config.toml
hidden_size = 448
num_key_value_heads = 1
head_dim = 64
rope_theta = 2910.0
qk_norm = false
init_std_o = 0.00382
optimizer = "adamw"
weight_decay = 0.16
max_grad_norm = 2.0
schedule = "wsd"
batch_tokens = [65536, 131072, 262144]
dataset = "wikipedia_en"
MLP neurons of a small language model. Each row is named by its layer, matrix (gate and up: input weights) and neuron, and shows model dimensions 48-303. Each number is 128 + 32 x the weight over its row's rms, rounded and kept within 0 to 255. Numbers have three digits each. A neuron's up and down rows have the sign that makes its largest values positive.
After each neuron's rows, "fires on" lists the tokens most often at its 100 highest values on Wikipedia text that the model never trained on.

L6.gate188:146095065071129096117103112060148147113136105124145156135165140154099123065104152110087103201136161117144106136075116172097132108109045155157102120145114105109099209106123117131131142132128129090128166107143131129120130184190162093085136158117091103148121127111171096084179160127123164154120135163106145060116125116132117155164083150143086136144085100102062110158135157137097196096080186139106176135098162089178127114149152098162132140102108105108131099096115094038187161121068178100166100117141140106082118116144100124195151081081142142149221155149134136118109201096119123167158121166068109102099092074115154151095136188088131161163079125164179164063134082130107145131146126118142068103122168148126132121124145100122080194106104149141157127139096143057116107141084127
L6.up188:143086111144117083185157152091057101114129103152144211155108134124086100099140090135117161175128139178123095084078081110097163137037103120154118138095155173184101164096125157132147143163099133113096164073076127075081121150147123099049040135103095121142114169170120090138146152068159161156128118124109133042143128052107116142124114142156084153141027092122182131152181102095129144156070169098141098198109169114142148145167184128121088119074145113155094120104163153131115128169118190139100131099184115162132089153172174154185229122088107097087155196109150193136090147056078158144177127136135165082167135105150100123108126135101114142102084127150102171058129101137146121139135150113181162088107176158135117121106114106089067144151112149095108169137096159124126118132195115
fires on: " December", " April", " January", " February", " July", " May"

L3.gate580:165061156121144118117081149087129137168075144085152078154093158146094122116100103123128135126110115068137099133201086138093140131143091103089147069122107116132141166127238141127199111055144150160194113133171131152100114119148160110192151143141121170179155102131095112073133113123185112106165117143095088114105166096173117140200122070136139102154120095134093138123124145133041136143171086168110070140147151129109151140175117139146127078102075155107116097174173143126090157185125141100112123146104116150074155149174169115089072133123162139147081124122074122080124115107150123181062189127111067174127163134134132107146139082096142152101072145091138081119156054100103126143147171123118151113091145072114111116185081103160121168145098101118113159145109195122167155048114175
L3.up580:146133125123133091156121178144086135140124085105157138093118131078097090120154138126121199118148148177189159107079109154131090138089171109083161117074127116120150046131103106115160135162112133140113136118161114124140124114058112164160093147182170136143092157063136150109120150133104122110146106214045148152133114144131151071164136096123162130129143066143162148115126177124127127124089125159150141118075118154144095106111179103090064177126173162138094162102167144137134138079153133214170103196109181172174179161141047129130122205175103056104105094069110176107103084138111173144122138070071156095151184124070104176112110143111179133112165121158105081162196130109151141123128124107073128209140114176175182120139173171088111170094160117065113133135174135107114136095155022
fires on: " it", "el", "’", " It", "'"

L3.gate901:088128069120111171095148171128127184157151081154183159126121135151109133136092116124187100100145115098173095142167124152129158133121130081095137099136099145126100165110114094113165112138097113135199171115109150112100148163188140080115104139146101139172129119099194050149120179183198096161178133114132162120127120112106166127177176107147092139118137189038099194175176085137165105167116122162177122135098119102088131087139136133107089117128116120080149167118129129109131143155123110125148100106180141129142103107070145100141130061141179151084131078144114192150132108119132186110076123143109113122181125086094148114089157085175144110169108140124132074081160145187103129056150183114073109126132110142133201122211102223167095119118105026114186095148103150130117157154173171
L3.up901:091171129122134154100126149166149156164129116177146186122123090167148140114140111110195065111121097125152069127144125130113144076187152109087145097169046120132111178115112113082134089094112094126159173129128165132161132149182116090049123138155110149192129094112194059197080192169220081150126106110148120116122141068123148095116145129140100164144147134033107213119155057128148129165106146127131152136112066091118096079161182051086082136167192118063182136124172113074137159179107111074146088073135110161138088108114162123158136084125148117130143087135116160159128138091094145109095150128121100140149084098084114133089121130120146129144139169106154076135108141146143138057119135180104112160163138101104138130159071184135091114126100114095140108191161142122179152149180162
fires on: ":", " |", " of", "est", " the"

L9.gate1011:142072100158100077132120130126175099158163112178145124094157121155109155117109065105143077104105141106136164155090107187090088123123137089105122142128140168142138145135100125124138101085129122099120123150126162138111127133168143184073171164135122102154171145150101139185112167138119084145093093119069182128068091081196135096079102169179174063091094129111117141159105184130119184115110119183144128119126169125135108091113160135083135121133022186106142093160195103144149096101135158164112135161160204088210150125108102131108153161110104103144126095110190107172088155078104160157115137115163136145166164082111116115160135137113095168130121070147156134098090130152126078084160069133140053159150142153144174086152057114119107152090149145105191103106154136138079166103149112
L9.up1011:169147122191114124147127127063148093163207121112162132108147104106147155145128081062130104104127087164111162212099134146101138176081164108060190149085111135109133089160109156121136109113121149115048135177139122146054124068142132072105123086085127100192104105143083115198126124132103186162151124086123213141118149130146088082110124122126120141115076113136114131194121107124154142129098139124147146120163165129124116180154141135106056103173081069164128139124103101161114092160128077110172181120161097145138114131115081126064144072154144121145127090157169150120134098150072146107106154051124069167170145117148173137114099113088090129111147117125121090150047105116146072088127107121081181169158173161168110153167152114119168140107131111149118168118149115139097120106155146
fires on: " to", " also", "ially"

L12.gate417:077153064098153161103145168155137118155126112100191070144111171133173134115110101118152127139118128157157104123125125130147105087120107073125159162137081159134123151134121152130082104167112168153087141121142115129142176166130108086136093098111166155071178127142094146158089103160152169117152155140119127178159164174061047119079119150119189117114175101091098150118155144140192118156141067135174111147182174061073102140116106147142127127104059135159067092118154118208127161144137115144149123161128202146144116137147150152108163096113141075133137119126138119080113236175126137104066103107195133145092156108130069141079124112089135169049127128121150125065088140108099123171169149131129120142183123098060104117156106149101112103126136208095135169140152137110101069130118191
L12.up417:082139126071099088116237181077105174121146140133210183134128145138099155109173120110041154070140130106140071117168095186109087127093130081114114138105130102132108130094116134114104166130118113146121181131165169146094161136133126144161140143099146132127224152128153142060067070167133179138121159132194099092128102110108151098102112161099098078162147189130153070169128168129096196178150128152194192133139139175123092127154196061137126189130078093104125066115142137139155105126112162147159117123093131147103124141134155136156116126157109151158129100115144103105136131101135192116082117157145116141118074147100107109097167134139132058141100133181124101129147175181116103084147148184126093167123089118100046130147158137108111160125158108186124154164178160153120110111100156
fires on: "|", " |", " sp", "–", " r"

L12.gate84:174101083129059140177164149172158135147160130078158167092155084100181047144096137144114143156180186100167128062118076120136183184050124100082126102147083174183138151118151141136105106194103146100089092140136088150169075133148157140152165107087105137061141177141099105091140179141136082145136151100084136134100158158103093073111102128104100136134158104114124130170143158133150132121153098172137105123146161108108142193122102149157157125042157117131078067138126120097096138156130100153155116206102124126139147125093104107135113151147118121129122086114152148182090136146169112211063132160151109113107118157163151115017193141074125129114129054122094159120137153114147080145155111134109158176149170123155148101106128166103097129088166168156148148117177138072173097129150131
L12.up84:131149142126178080123187170087197156127139137126106211118117154102129171099107156075140180123092059102135108106171177147093109107134097168102113086146126111108123135157111059142089096189176082099140136133153138120097164139143157134158070102141085122085171158124100132066163092111198127107081160175128116131151083125113131092095075139117186124157192153199096067157113208072136176135150078152140149134145053131130163153135138081131042139075154117113084168108114145176128083178064076100116115170142114152169103087080092139126177058114084123174162131116120058121099202172147091144105156152077128141186153186124110103079097141101117215127112181103109127102160148120128149154151114159078115150164082160107139120132106112155135071115138155138114123090108136154098103125100161
fires on: " |", " Ar", "ro", " an", "|", " the"

L9.gate901:130085093128129133106116105112123139123074134161097135096172143070082168136148103122134140092134144080135133192117061174078107148000147077129135210122127102104112084140113096100132093137109110154128149075109162114126122115153115141104149122197132189148111127112127175141132147099097104161150074107137140087110092107158163120136083187153084047088101107159099192196147138177091113083167085160146135117148138174149102030154131165146187161106081099046207088201124133115176143131066152174110137058140093099129120142198086123143133143164135124147123132131086127120170108151181127154069167141128120144142138063116228114151171141132125100149127145131093161149156173167122081111126146079099092203141133147157099107126126149158157098086165167084140176110114120165099143167158089
L9.up901:124152015163162162113140100117172078096151096202090123081190159116115106115120110132156123130136167149119106189093092134133102175090125123134123180086062129154103139107121131066096052109092107153109159114121132126095118112127147106149122163107120159115138154187165099134151150151127121125178091135136169108103081123113122204122111143129101153155106127124089147146197068171161141081082120193177152089121166127129093087183140129107129099095146124152148091134187132098152157200092128099142180178135097110152094177161115158138130182197146098102125157145078176121177139110127091130141142140148097139144096123102132130120111129123136074134146143132091102152147160127117096177145113150116125149097080158141162112129054091150105074121162162104131143210126129131076114152163133
fires on: " he", " she", " who", " to", " |"

L9.gate1156:140087042089106123124160130171159092115123103180137061131127181150098102120118134168166119122159139094110125091134090090147121153133108141111075114127116122143106215077188102150088091121083114154113093095156091187216060167177162081190111156140143131115089122133156118134138192104139098136147116164136152110117089178047121143134142091140119069151146089112086202121095149151141069134111201120103166074118152092125098126094110147220145100091183138105101114122178198058071169120137149181143183216172163114166138113152159107119122152141136167152161119169117115155122137112123109154109145111150115107131078121166130110135140113111143169152101090085152129112149132149118129124157119115134148118162160101182208109156110133159119113106136147136172129155129140093133126146094134
L9.up1156:095140103178075129111098061156165154163179079152144120083118121130113154055122166127181166101113112162164106123112106116126129174109117146139087136145126119097098180100137050163077087159077165109122073078085130091140135161138193094221128161122125150111157153160150121156140142129107173133113130222092144137111089165105157148176141101145103122138063140172189187100109145146212108073108126135134132120166163116122132128137134190112127150106154127102129149071175124104131143162098198179149170236146168125182118120170105102171138145141158122133159180132089101144205168146111064116173127138167112082138113114123142134136133122147144162129105114140136132117184163169113142193129102158105107124175128135161114110120126194171108081116126166107147118144161175114046134231124117
fires on: " |", " O", " W", " Mont", " the", ";"

L8.gate745:138097058121073137183095145031138135152133099164147161122133166146168095108080178150068135152122138129047089217034079133130136098111079143125079145165127137153082158114161130054084113161047178109114200129167153155180118112178129112104156141154091118163102099125107091100114166116086165181116108151101067081108105126101090111100114109128134103173069075140132146135099118144085164125107152075119126152102175115164145135166145108167106113077129104134198052098166133105169090152079156139099131136127108136156133092143088134156123103108135126122132128089119141149077110133091173143110180127099099111095097130152194145127180137110117112119109107100151089084142089105105134120158189119135092081144140163140133073173086112207096106124073064089128153161119136065117090140097160
L8.up745:087089054123075134111154139119128170118132099154154112117115135122134086071086146187126117168103194170095163131128127134091102107102114145150141124127089182135141145147147181114131145181089159202117082097154143096143132175123096112163136147122111150121066109136139129100172119169091105136148230161144138116129080100059144116082122149164096150191120119070085123085150050130120128164169152159158159099121130052153188112149119071172175146135129118155142094149117153101188060159105180149099101136140155195139097117145122069101162113108165102158101140167103130117120158136109103125130149151104175076142036159160101119103187050127173093134171108117205150097166123141096145129137130157136103107130107154136187095125132084169164120174091134104104124106112147092164099085070109
fires on: " April", " November", " December", " February", " July", " September"

L3.gate214:157104111132153145084110109098126105170112118133107066110078177151162107171097151168221096122143118064174148148180089149113132126130091144113148112103103087124118145167164126101151120128082122189149139139106118183163124102117104080166176142206171167115089105077132156141131103141106063196147065152138115150135142123140106187091165083094141104128108097081097164200113101182133098121137163146182131108113097200107149109134107082153132072125126162080152106114151105087166163170120130112121133156111080173076168125148136095132080129155202122126106119170079159106092114089179122179050104171111101167080155124132143142137134116104114098133142163083155138113182105145083127140152175088101100083101201125154075155156098098184101160103063122088123100160136132108166122106132142
L3.up214:151112124123124105122120138086072093207089102056109091089110159191124139132158105152215134135113128085152128164141063155131093138097159143107184139110108106168124162179109126112143150108039165147162166137119050123173129075133131134157151115182216104108100074145120146114125100115129082142112074171126124160147105123155146195121149121152135112081106100074144140149130116143146100093178147166129122165138082130167118163126136112192109142124055126094101148114151055135145165143146094094098085153105151111097144146202200139096149155134180167118082108121123154135099142084115114151096095172148081132116137118125154124129142155098099079072106171059111133093158056124135108163139133070054104118056180162193083137146121138170101144071072153093142102142167138109110125098143134
fires on: " '", "'", "’", "`", "arter", "om"

L12.gate262:141123111103089082132157104191140110112132160138156050087187198131118120118137043138196147147148167104205172118077100141103107120068155104109104140110135098098167150075099109128136147125107109122094110127140112087107083124187106153075200134161174095113131121122167141131106141127184110125108125103102209093078126103090065131144118143093186069142097152130107137157114126131129116146054148146132176100097113121180116039121139063135108091146096174078127105190145163077147145137104122102114146137177120138125093111106122129117125204095089164143149103102101081202086176144085150156081136177070143123192128129095208160089157152114052171215108096132118170148165104130105082130152150117096102134120112167130150122136082112134090121064206136166127159167099083093112129135147112
L12.up262:106139138145109127116101097115152120101139173128125096139172147183106078091185129142222151139048174101122128119124151184073095146135162126139122145148116161147103125066088082095152126119164128095151152109103113151099109085123104116080128156065169118153160133176139126165135158115142116146082138130129108127121179076118104188130052177141139103143067178126165123165186134103102122145132125165096158160104168115133084088153085129107138104116100168126108065196109130152177191138117122186162158097127089106146147147095166176136106124096111083153085103060103118139073163173098104104092154175110115155112121123121182180142065160119067134167132109135099106119144160108134107108132097196091107128120065091195136179053149061150099140150138135129135159131194070130060110099206110
fires on: " were", " to", " was", " not", "ly"

L6.gate39:090083101140118142138217099096146153093072099148117100158203083157161169176112093108170123093141084136143148147140067145089141122096072111154137175137130072138108097085159080120094116107145150090106180137142151116149127142157049120150144169135145166050121165125172049170093106094126081180179145120081151027108132128122134113139134104170142125103104066119127154208109146160134160169131130148195205077114111100063113105102115162146141107113085125095089122160116119122157097136129103145159212091150118146110129105152145217133121185107086160128130084151156138198109118098165157134149159041093062152095164111166151149144128110110083128102137105090132138127142122175121146106154098133078120098151170109124094103158115106137106121106127092145098099198097145132133182150155145
L6.up39:148146117135091117096151119172105089116160109095136116093102168144086155153129140180171151113125109136123176130051137174127165182135143105147119046072100174102123154149111133139134112121120140047063120164169113122134128099127092167140124115067150140113091101105147109126091173087150096169135113085086093114133100104142139099100122156164098097106072075111176120131136125162126137162127066170113104137155114126151163076151072182130149123086136110111106171115076120126143141130179187076142167111171076167062150121180068082104106107152095121157147126132130168098100107123098128102131113123129066141115135105164133152113108097127111092081124087109122076171168121097148090000142165087148117129072118113118123108131090116173171152080119115091199196139094148131193158107154124
fires on: " to", "'t", " not", "red", " prom"